Weights of a small GPT-style language model, trained from scratch on English Wikipedia: 6.42M parameters.
MLP neurons of a small language model. Each row is named by its layer, matrix (up: input weights) and neuron, and shows model dimensions 0-223. Each number is 128 + 32 x the weight over its row's rms, rounded and kept within 0 to 255. Numbers have three digits each.
A block is one neuron, or neurons of one layer that tend to fire together. After each block is what it responds to, as a language model described it from the Wikipedia text at the highest values.

L6.up3:199099116102113082158152116111116094140094151161065176100165174190108116182111129147139084150122071141170059149117139133119136102187120141114100115103127133082090152141113078110102123136147127134134166111152095132141155151143150146106126099095101071115147071147120122117088164124151183123081125134146098091122097094124110126119080157144214133089106133079069111127160137140185118102149164094142085142136164132128128113121099136130127147096179099116125148148120215097105142148187166127097087178161084150163152125161081145123104074120164102147212165124071155161098094133099168123165134152095136091145152113162199164140182127111123190135139001159131101161059104112153143155125
L6.up179:129083079092129103115131140106095158103148151145115131089172089117143096127083154137140184078127135143087171124118151143108180116156110173126136108143127141165118130144192139156180124128125162154118125139192164134078109114118140132134135116095109116127103128093108119146117114114042164103103129165139133145137114093142195153141115164142139162134086099176097131096136079114146101173098129130147162094109196111103115101164142101166049153160126154215186152061163090168139115114125159131094150112181151163106117165133159124143146091145110147107147141127158145213066183097148123147090091198123129140000169155096075151145052069135115148137128115118107089072137106131078142110050
L6.up488:177151087144122119107075178098110054170099123115092104103177090122080141159112139122163084171119137118110144168118154150145166118172162170159109162154109125149100154105176086156117133223119175143109200122165082089091123123113175077145149167171118122136089104161084133107116042129086093105126139119145156114142162092079206111122120108090089188120141129184087104085082130070090097113125136182102120083085124137139179096053117129117118174099101135096142098139118144152114128191092143084131127138151176178150144138128155132127130135079182101160111100143133113118137136171160097120121153202156139087061130174107118127125151125111175128118132120097121156070133101131115211176166
L6.up626:146127124161161064071124183071158085081110185120124146131102185146119154137169161141161162121126125139115127153118209158119108120093120163129236146151081144169131062098105127075086144147112101072107133133194145078181122104158153096090138117165099144077159125118067089075107098141103136102120099104093100066112166155103152161136129067138117173159155128152105096117099178159128099084201099090120096115065141140148128111168109084133101133095126139180164083080185103106142137129072097127165155176095092150107157156140143132173178162134143153101124089201080118068128160135125143133157170147110119129136081118091159153127166146158119148148162170146088092092115124120109117115148
Responds to: Mid-word vowel fragments. Short interior word pieces, mostly vowel-led like er, ay, ul, os, inside longer split words and names, e.g. Fred-er-ick, Pl-ay-er, reg-ul-ations.

L8.up378:116109192101110170135106126121130154104124115150085197120129139098078193152136170121222126073168138122107102151116111133187124200129106110122130096115099085145126139156135140131120079127137144106039133100173123158157111135138040190086094133152159105140126078123148154143084121104115109098145119140091109164141145125154179144186160120215139113145178162081126093109118126145132140106101118133128135210166083158138158099179114082099152121068139170132148088102127143153095112112128135131130127156089141203134083165135110117151163105133059125131117059114134122141119094073147155156094147140117158111065102070082150121192117128117194148087113057191094125077102151127149150117165
Responds to: Clause-opening subject words. Words opening a new clause or a sentence's subject, often after a date or verb: that after said/held, sentence-initial This/It, the comp- of company.

L5.up64:137125134057159099094173118146131174160122119134127133077109127116094142189137193102136144116185097172134158131119127153143086059080084133130133181076129145151115119126120137105126140069172197175118160107112204137096198129076181098125110137122114129124121135110126101153164145136146082118160112123094124154092156092074142115184146092098116110150122102125103180123088120166113168090115123069180133137147069096139136116182079179083154117155100106070147111116182109120168109139145115125130129138117151120138093153136099129127065109141118158155215124128187192148108115106111161130170187179143100106101074109108000154108190124098120147116132140117100133066159136134083125145160
L5.up90:111169155077136142125184164145140160105129149135169115135082121130183135123102148075155060124150189156135164131130140144108128118124143144133128127102142134135079154114205090129114155117132154134125121160134101083094125108164115119066208139151172114133150133148062110103151106144141085139143116157132141150097135159141140146099129098108129160096148122176132149148111064145157079167114077142103127114130102115082172102190155100117101095062036160097128115158127101123116134141134070105084077135075191161163118188107113148197138095156128124117121067073113188179093082178120177120174117125143083126151097093087093113169156146195085115104104106218153109079101121077182110191144
L5.up658:138115122246104154122135131144104113125139138164112171102160073139116103197173134138172142117117134147126181100120118098109125144073096114077083061112163160148095138116136095077175136146113123179144114110127155168120093203130093112201100117089087144182139109132152106139112105137165094183123133101162091145107121150158126124123137124142081104102154112123083114082074140174144096121042132090108156106086117161172162194166094096141146115081074113171133160198109137126111139172113130158173067187096140092195099139144099102138176118131079127180168145136158172139127117135103136125157186127150112075105122118119073053146113114129145167144116089130091074134128161053147120137146
L5.up755:145105102157129148193183109116167107139165077150097096119127138144101176148185206071105173126170104134081136133141126062148116096136136101154128163125083181196158109088171103128167194095120146100121145125123169135166108111032162086071139130082111112125135122123124135100096114061125099179120132124112102137103082092177142155178170046131104127139100061121090147110123141131109120146117136203162113126126132166102094144151106146133119134147141175213162117129148131104155163108153132144129129105125118174165109124106136093139091147137221124198150119148125152135070102142106117119147086081097160119112125062099100074129104150168123173124143083074122098099145114157058168171160
Responds to: Split-off initial w. Fires on a lone word-initial letter piece, mostly " w" (w+rote, w+ife, w+in), sometimes " d" or " v", and on "that" after commented or reveals.

L5.up67:144195162140092102105084086123096123108209131113138167152137087162084149139123163104124134110122174160082094139169093089144098093136077126170132095095140108142138095107071147091128152154094097146148087086096059106122153147152130138128194122161076111185097125152204081116170183096089163101127186153140161084150143136095129117172113129106127123092104154073086109162141141098098137068135132091164141137127155140085090185083120119157085119184110108088119132119096055130134187178126078136106088098177146103146143099146159207134119191148121207119204111105149142102133145152120175087134143181113127113109171117119112084130130180133170096137182114098124130145137173179128100108142
L5.up168:138129182148127113121136145135106089102158108115129112157156108164104110100100117134123145180141079137102134167162067146119117093198088143155106165109109094118139142134141116095137126172132132084146130126059099145101146122188136160109135129116075125136120039222176135113089154154148114117102209109075088145091138176099156182154141133098140114057049161094120096166119120205109138131122122092107130096182088131149129140097118107157102140115127106136156213129125157132128094137084103131027145119176107134139108112104121103173201122121141143115136116146113108129183120084136095114108165125164152151127159178195185172143149105059086065082182166105139091138104172155121182113117
L5.up417:190167143159078117180153165155111111086158118128148156145102076113129194137085105081181124160134080122082105083145173167152110150137149140172085138145082137144109115123191074150119166115173077094112144149132104144174059097132146082120127059134102150153142149128116094121134145171146081114086228141162103061099085132131111127178103153101086139120095119124113148144143140127067127068135132165147099099107099125109097149151139173077144125132165146175101151096155110151067129115135069173141113109163108113115088118127077135153113131145121137116185118086128186155058142145178174113123186158107081124097133129180105229196115095109162078163148132144126096131120173149152095128129
L5.up849:181151080126111117141183140168101165134153163127132145183114075157137160086141127108129054142156119109152122095083093112112058112164116159127163126092108135137163185155106100188158155169102106089110113081100133103119182138091176082063161142118216145161128195147148139070094107131117144084080140147196113212138161095116154098130112108096119175126103149111149128169114100129132151069129101177142078126120122121173137122152093160168125132097169161133137128136158116173107134138076127119149083092081116108094057075138154052151153121115105081149081140148209186157089131100145166113112158116080092131142123085143091157135121106080109137151113164121120175078086146115094156175141
Responds to: Plural noun endings. Word-final suffix pieces that end a noun, mostly plural -s, -ations, -ices, -ies, as in serv-ices, oper-ations, ra-ces.

L8.up313:148165143102074084150124152092131115136185129094128143187117118153105132141098169070139137136167122185086109067123101104129129163144125125159145182111097118121109114122177072099134121139120109117128135078123066100160214092144123088112136128160106132162165107114097153078129179181118118119106171139165122104093143156098106147126162127138082165101132171075077101113157162122103139120116169124146107135122105176066164156110146164095092095094149174082127124163085091112170106089041099126115145098134142088186110084161168116153096137170114194139134130095146184127121107102191142128180174091113164110113107158163171153153199151097113158069130082077142077112162171134068196191113
Responds to: Plural noun endings. Plural suffix pieces completing a split noun, as in m-embers, stud-ents, act-ivities, sett-ings, often in section headings; occasionally "they".

L6.up96:147117199060099124136155130086152133177090162185159119098135138112049148119135142142138078137128121112166169147110085137148188095146131208178157059134110169165167185128200124138107128143136126121112104185103146126204153116108095106145151131167131150126098144117121122176097131120107128133048056100146149121175129135126116155161197116145083061107095086106146087130110169165061097092141131083115109079162122087134082118167113110093145122134077143089127160145119172198120096095104171127139090118118123139101126164125088110107109119064109113101176173137133178126124111172142140136084099106072132168102122152138199107113143151161111095123175089073177147145182123081154122146099
L6.up331:167163178092145140130127113110115089122121084128191096105127091191116121112176115155145090149160140125105113143164147121149109027060138230156189093125085114093084085113114106135155123128087114178113139108115138130119149101187073143165168106137132152140125137127155090134142134104069127185055131134133147166124115109135074144106192183181074077123129140129149096100121145131137158133137086117145121096105116157137137060153100102088140136143128138087157118070153149175109083073143131189166079112142102184128129155121140094148108164135176141159110153137174134150131177134054126092082115078130114193090145076194135109105115139089109141179131127159123117103190148090090118175178
L6.up402:142180141076142143155153135142094156105156122071151132080114139198167108148185122132172137079140088128107148177111139134159125133061165140188170134124083101115133154160177130154139121110120126116130094094078087137124166080095166097162139111112141160097122107142150125164140133159170100144094143119199140138104083091149175120149167137124143116117134170126088119108218120143141144152147168091112125110128128162142123154139151153078138141136101157125144115109144154122093073097146127172117109095122119096089075218101146118069165111060132148123096102093199139099119142141071202079057182074157087158091087118125193096126114096152062130092213134130108117056142147139082077154118
L6.up442:095129158162138174075122107107145096134131160192182159074126124122126098121073142142164088110122126154161124108154127108155089155045164170129140147120166118122176085099108150176164124138108142094115182132111113126121111061140133143136120148071186118141141101162120119148095104139102168122093149170132110160088072183193108086121137126131112104190139152105125116135176096147135142169142106104170105156132103151116120133129098140054083133147147161087151119090155093149101130065139165147124137131127108078126149136056159112084214106108123095129119195123141144139105078179097114165053164133064112124110122167132115111091175132168097166104131086127192150051161184105224135192122
Responds to: Clause-linking function words. Conjunctions, relativizers and prepositions that join clauses, often word-final pieces like "ough" in though, thought, although, plus that, by, when, while.

L5.up111:113139077122078086134126138064107083075149156157137128127129142166114185116154107155101128116109091089144131155110153116136108117125119154128090100113118116105137145082184131132183107144157146123151138116142137125117097178170183212053128070123163175146173149139105105169124114144084126132122092170071110096093145123092116227160118110117149103118148062143128111071092107127141180121125121085165107094125193114159157084184104137130163114111140133177201170159191135159185108124110140136151142085161149145172079149107133112079086100144100158140130143064135138135116113124146180137082153150187157020097138093111100135108145106112087048119213137157160112138151109091152142149113
L5.up242:143088104155106067194168140108194156132181194137147112083155179150128147143099169188094086165128115122114088096110080124127157190076122146141120107087113078112147169147125079081133192149115163091168134137154168110112080122195069128121103106100149128125131190080129158092067115098119127106175109112170151171125134129044113200116113128127140158118151183118125114134113142059105114147158114133106106058116106170124146136173159118110090141192185129187108092114109119093109159132086121095103049134148157130168152107065127142185149122163148135102122143147109161127170155101148139151118119120114082084136120121165155153127085192126098114101136078107132149108177137116136138084050
L5.up693:102118128115081145157101104094167053106116104128119068227144200112173097129114102154183146159091087090113128181114141119136134162110169093123144153108145112079131131075117136140177058091102153150121159084092134097143133164060167145159096053120045100178140131105140123126154072159159113128115188045134107100179148077140120092139109147148126171136115129111153116132160126113135103094146101136142126128122083097123154146109109113119105135164119188170117119078113167146155130139100169160134086180149111164111160171067140177148117123137147124134128128186116138099136144145160131206205092129117191062158088156111139145031143140118130185100132134142134115143089142116082140123157
L5.up884:154156130157118088181076095144064112176141123151076086146150144110122130132113140147094076152114091139166124149150087103140113129098178160113086110074172078126151144146119095077092072174187150144120193120094182136122175202174148157104151160127107161129067068121077130037143170191116156114132149148095145168113148066100141132128172158151102102078108135147100115104135146058147108079179102124147122106112192112165114097133113102129160179149180082087152141126118130154121136180083157105133089047117133127140097108092109156149124115160156133121131175101142143190110127187151132132184102104134107064143141141121188141145111148132113118111111134134108112190102067142144158135056
Responds to: Opening fragments of split words. Opening word-piece fragments of longer words that will continue, especially se- (se|venth, se|lection, se|at, sub|se|quent), plus re-, ele-, p-.

L6.up19:171153120167158122144138130046176082146127099162096127151134092117080141135133145098147059050177089180109171104103156123150135117109131101202190154160148137136142131141140132160189098178118117129111091049064111169110166044133112111140146110141115137132095090106144086078136163139204151119163191086145125096084129093144074114104157163123087163054110119084100108150147191104131139132168102141161126108187152069150150120149103148120146088159164145131120160075145169092119167128092156152084104113175110046143113122129108105104122145134201186135158152155142167130089164140177114111152160110135114198108125118125126103148109150108155117116116162134094086120131123101125066142082
L6.up72:166120111147142103099133144063130121107162080106081125144110049172146132118097208110098129102159073115098112156176083100157093166088120137169141111161108157115182152173164122116129100085092104161130146155092112122149151130141106127163078111129085111144102149111106154105114147117111108132126132089133117066117109166083113111148100153174190151091153141147173167083121144131159116079173117140098173137149099132160105139125143145070103138135069155126089104174122133123129132129137126094127111103182113143145092121162123134141121115082180195178212116165159205148135112166073136081190088086170125026107113114130064091178154129089192089162130173113090082130163176161173148161102
L6.up601:190190114118146141088148149124112128125070119087115131115118050151098088134075146149169087145104094074133091156103174124097158113142148128151174117097147131141207158172137134137094117058125188027122160152141099217094103155114131139111154123145161129159153170107126136154127177161129066115147160137154062143119094177098136060121151138106093126183121145152067089115108112172138136096129138083138119189125152112089126090156088166099148097127152125101126136128132167065094159111095090118109161117178086124112136146081076139105105120109094124163172123171137134159157187102144148127161125109164080099142172085167101105113111128177159066124122124068134161206121150194115102139133
L6.up662:153135151176076114151137112106151055085073096169148149156156090174121161090107111132155154123100134097119115109114092130151115104136090111123144173159060149167180146115109099149117161122158134099087157130129081113104066101164102134076180164153096101139109075107082124122112091146117149205127164111106142097106123142174097134077089122123122123126144071124123123153168069162144161150134110101098048124143077107099193122182133103155146110167116104138071147152092128125100146170071122112115059100122127063087103073099100135129162170165147159173186132156158188193169118094130150171111149112127137145135139171149193165143118125149123101140075204163130189175134169158081140176160
Responds to: Word-final suffix pieces. Final word pieces that complete a split multi-token word, often plural or noun endings such as -ices, -ence, -ents, -ation, -ats.